MLP neurons of a small language model. Each row is named by its layer, matrix (up: input weights) and neuron, and shows model dimensions 0-255. Each number is 128 + 32 x the weight over its row's rms, rounded and kept within 0 to 255. Numbers have three digits each.
Before each neuron's rows, "fires on" lists the tokens most often at its 100 highest values on Wikipedia text that the model never trained on. A number after a token or word is its count.

fires on: "c" 18, "ce" 16, " well" 8, " prom" 8, "e" 7, "$" 6
L2.up193:147099138080145160141125127117136148093149132139178133122085126076095153196109087072138150090090033114133153202134120105106122168186115118196178131058133091122121114116128124116097203135121119150100100123135132170149177067113115164115146100149116072107114161147129117111193114086176123075161127169161136143095147167103153107080069110162094160110129129126079130153168114162069100142149115114085168130110170083145160104103166143162178123146093046114121117145115115164138135091169142181169142132147103131104103190113129137156096185157151100122165111156169100067071140154101112124136155140147118154127109018150181122119083144136113171104163064133108144171121094110106088151138133078092114138097196088161112102132114082117136129124066160098161135104145115052115153137173134

fires on: " In" 20, " He" 11, " As" 9, " For" 7, " An" 7
L2.up492:138121146197129127124148133213177161102163164142164186166121085142115185124134162098155132179134093117128147105109139118114170113160088124132119098126114081137103107139173181177152154107095144134108170112162123129162157147118108119144211136071170108103157178190100108103124076096179154197130117123087131155114124169186078081163198120188123136102125142149094145136060116156104130174090110128117137115126120151163182178160139106076134119072097081127171168122118170083109085160129165129133133087151122094129099125198065137158129133162128145109106069114161099079100138114095143165155088201068083128165109092141126113111127127134103104156092071130107114111149043160104114132122135161131057128091166152162113121158142090185152164136138128144178098145112101040147089140105141

fires on: "." 21, "ice" 16, " General" 7, "ander" 6, "overnor" 6, "ic" 5
L2.up64:159169081106105084109114143050084144130046177054152147133090025150149121126120091125140162108104132134160102117166158127114152157121081086098104115111129106177160102089177099144104150189121112125100114101122121150153174118140176169150133080116142126095139146132134146162145149143109108159121145101149190126159107124112143115113143129120115106171148127150124095136135116114079187145185086112160190109072101064119109135152137082125091114128169203150138081194091114086103124077116106147156199112161064094126116125148062141139137153093126134142092045070141121075141088164109165101117132144122167123128078082074114102149105158119110072079053129132116152148107148149139135108196161136114069191136115162139110148119139181123091137105080109106099072171119080138101089168149107

fires on: "ac" 11, "rac" 10, "fic" 8, "ic" 8, " not" 8, "ier" 6
L2.up445:125158136191130100154120100111136077103168107159165094161134096138089156102176161160128164154177185153149105094159158138113102127152075124221124135145075094093136107134129091118152167173131081133125116151131072143122142158175089135152171155117114112047137102167174135101119111119082162137112110119123133068152059103105047118133134115138150152132138227146081106100143140111147167095093142103117081027168143145131177119138125105108088138122146078134172107072158103138152125108113206130114133153113102123062131049130112094209162108126159147180126132149091166159119160132187068125082156142094141104080077113102098138156099072128144136118085174108148177102139123101119102198126153153135091103115120078143098142105189090123124099143104159120060105117143101128127095131118114

fires on: "ed" 25, "ied" 10, " led" 9, "ited" 8, " directed" 7, "ized" 6
L2.up356:133127157123083086129091222141102127143079217159186098114160098181097162096127127068097191128142159138182187087145165085119178163169139116114076110131152077085118155116143137071157118067076098167110092090155127096166182101134107148148167141107155132084155153085146129110139071151146173134125118108110103143121130127142148126112120165141197102115129156095148098109109148084064145151127154126143146139152132106061083084149141101101088136110164151201141128130179092111107083134167103138182112148172160143144157195114141087147120124113131092139118085096131118103139139204115149113163130167155154102105144131118168099146048144109188071134140117090186131078126067179118099106086132136100130184124129140098063127174198133153139110096160122140087100141091140163151129159167115

fires on: "ong" 11, "ter" 11, " equ" 11, "ens" 10, "5" 9
L2.up180:128129124103116119132077159121137128096117157141109149112164129131139120105144127114154147127116085123074123138142132110148131150072162113142143143140190114135059140091102144124096114158190130183092090126100117142142082132165202157129134143084089131170106136107076152112099074176139106085177105167141085172130085103136157081068127142185175121166115188135082125159079147043103119135083132093156130063151077115144142167107142165080167129162121167150064171103154145121137125145100141113115145120117139118226157159137130167134109139163136160122101106195125061131118133133173094157191085149131155129044109116129158113128093114154089191086145089149162116110098124118179204082169135138139176068109133071127153164099068121063110077165098132128079102140094117155135155194148176

fires on: "ic" 40, " gu" 21, " Gu" 15, "in" 8, "c" 8
L2.up453:175176147040086154071150151172068134124182137121106159135144127168127095157157072142155090163094168120181162122162116121177112135125116112081155099166118088150155086114116111138130173120214073127119177159094128114117171118097142110097116075055124143128193170128131160140130057169120153175103123096132130077132146109177146160071100190130143168164178143151114112137151143109168189186102133140118080157143125153152157127103139129109109098125121189080105157080074116102111130139214141174112111159119144145087102112171097114163109165114062156143110146100102143150154142144186113153094171126169110157134129124073093140186075193134144161031129108109123199120135088134140112159170106081100134165153105184159155113152136152130140120116146146131080126137161090132134109147149103

fires on: "\n" 100
L2.up204:078161119122114094120099125185134126146121109123167074154106090163115182175115149112110085086129120172106173104132142162153175122121147138061134144183079173174078151100137097123247137146087166161108157124160185098155144084158150171158170154128087072178098158136111055124155129109088120157080136155161116090070091108154165151078165121157082153110102148107118170116109145080122121094170119168156128125170109143111117136120112135135078144133159086136130104165084075130151115134151095092172164171122077136118163141139177115078127149164095084174080162107116135144127113122180136136123099158110102144052049159174153164172132158162129120128137084179157166135146163098119123200162146103133116124047163116145171046141100147146101136095159129154116115148152119085144077128156150

fires on: "g" 32, "th" 14, "ish" 14, "s" 11, "ran" 8, "ess" 6
L2.up20:171073059125140106094079118188152202127153152097083096097129067148146121163114182129123092158123131101161148147209154136096080090167131075104102086093065145183116077159177084125157134162133104118146164157113104127119130144161113157132131167090153108123134173164155160121149117117151103177151134137158063178188090185090100156124112128161092127140153191186141148145121151141132165135106117078119126165086149095104200130163069153155154153141125143126151143164109161095131122120133142123095173126141107103134128186079165140117172078181129099176184175116145132071108109160090123071091164147190114083123092073126146130100121159110110119176118128090100119163132116096091106067113133134214138142164107175125111133187141157140105090160126183128147149091188139107147081172112116

fires on: "th" 27, "end" 13, "ch" 8, "ge" 7
L2.up63:146140137135110140098128125093112136135120154062152040124132101163099092111137062150127187138184060076100121142124107106079097158140154115149131099122088089142099121144144121107109124194144118146120115162117114142145092110124078094108152080157106058109177159187119115099160137141161087117147078116172130128147180129143164107145157088137117102131129085147103159090155143141098128098140162136092089116140056158182173088121107118101132169169096198132081143113161123090133148085121063083201188103149135018097088161106177075115151128151155116146166165149153093138133128125173112135163100151099146151124123121091103101122090106121164119153156161150091101131162091149137123126119211170180126112166112179139074089205132121128159128106100166109121084045108131082108132211125100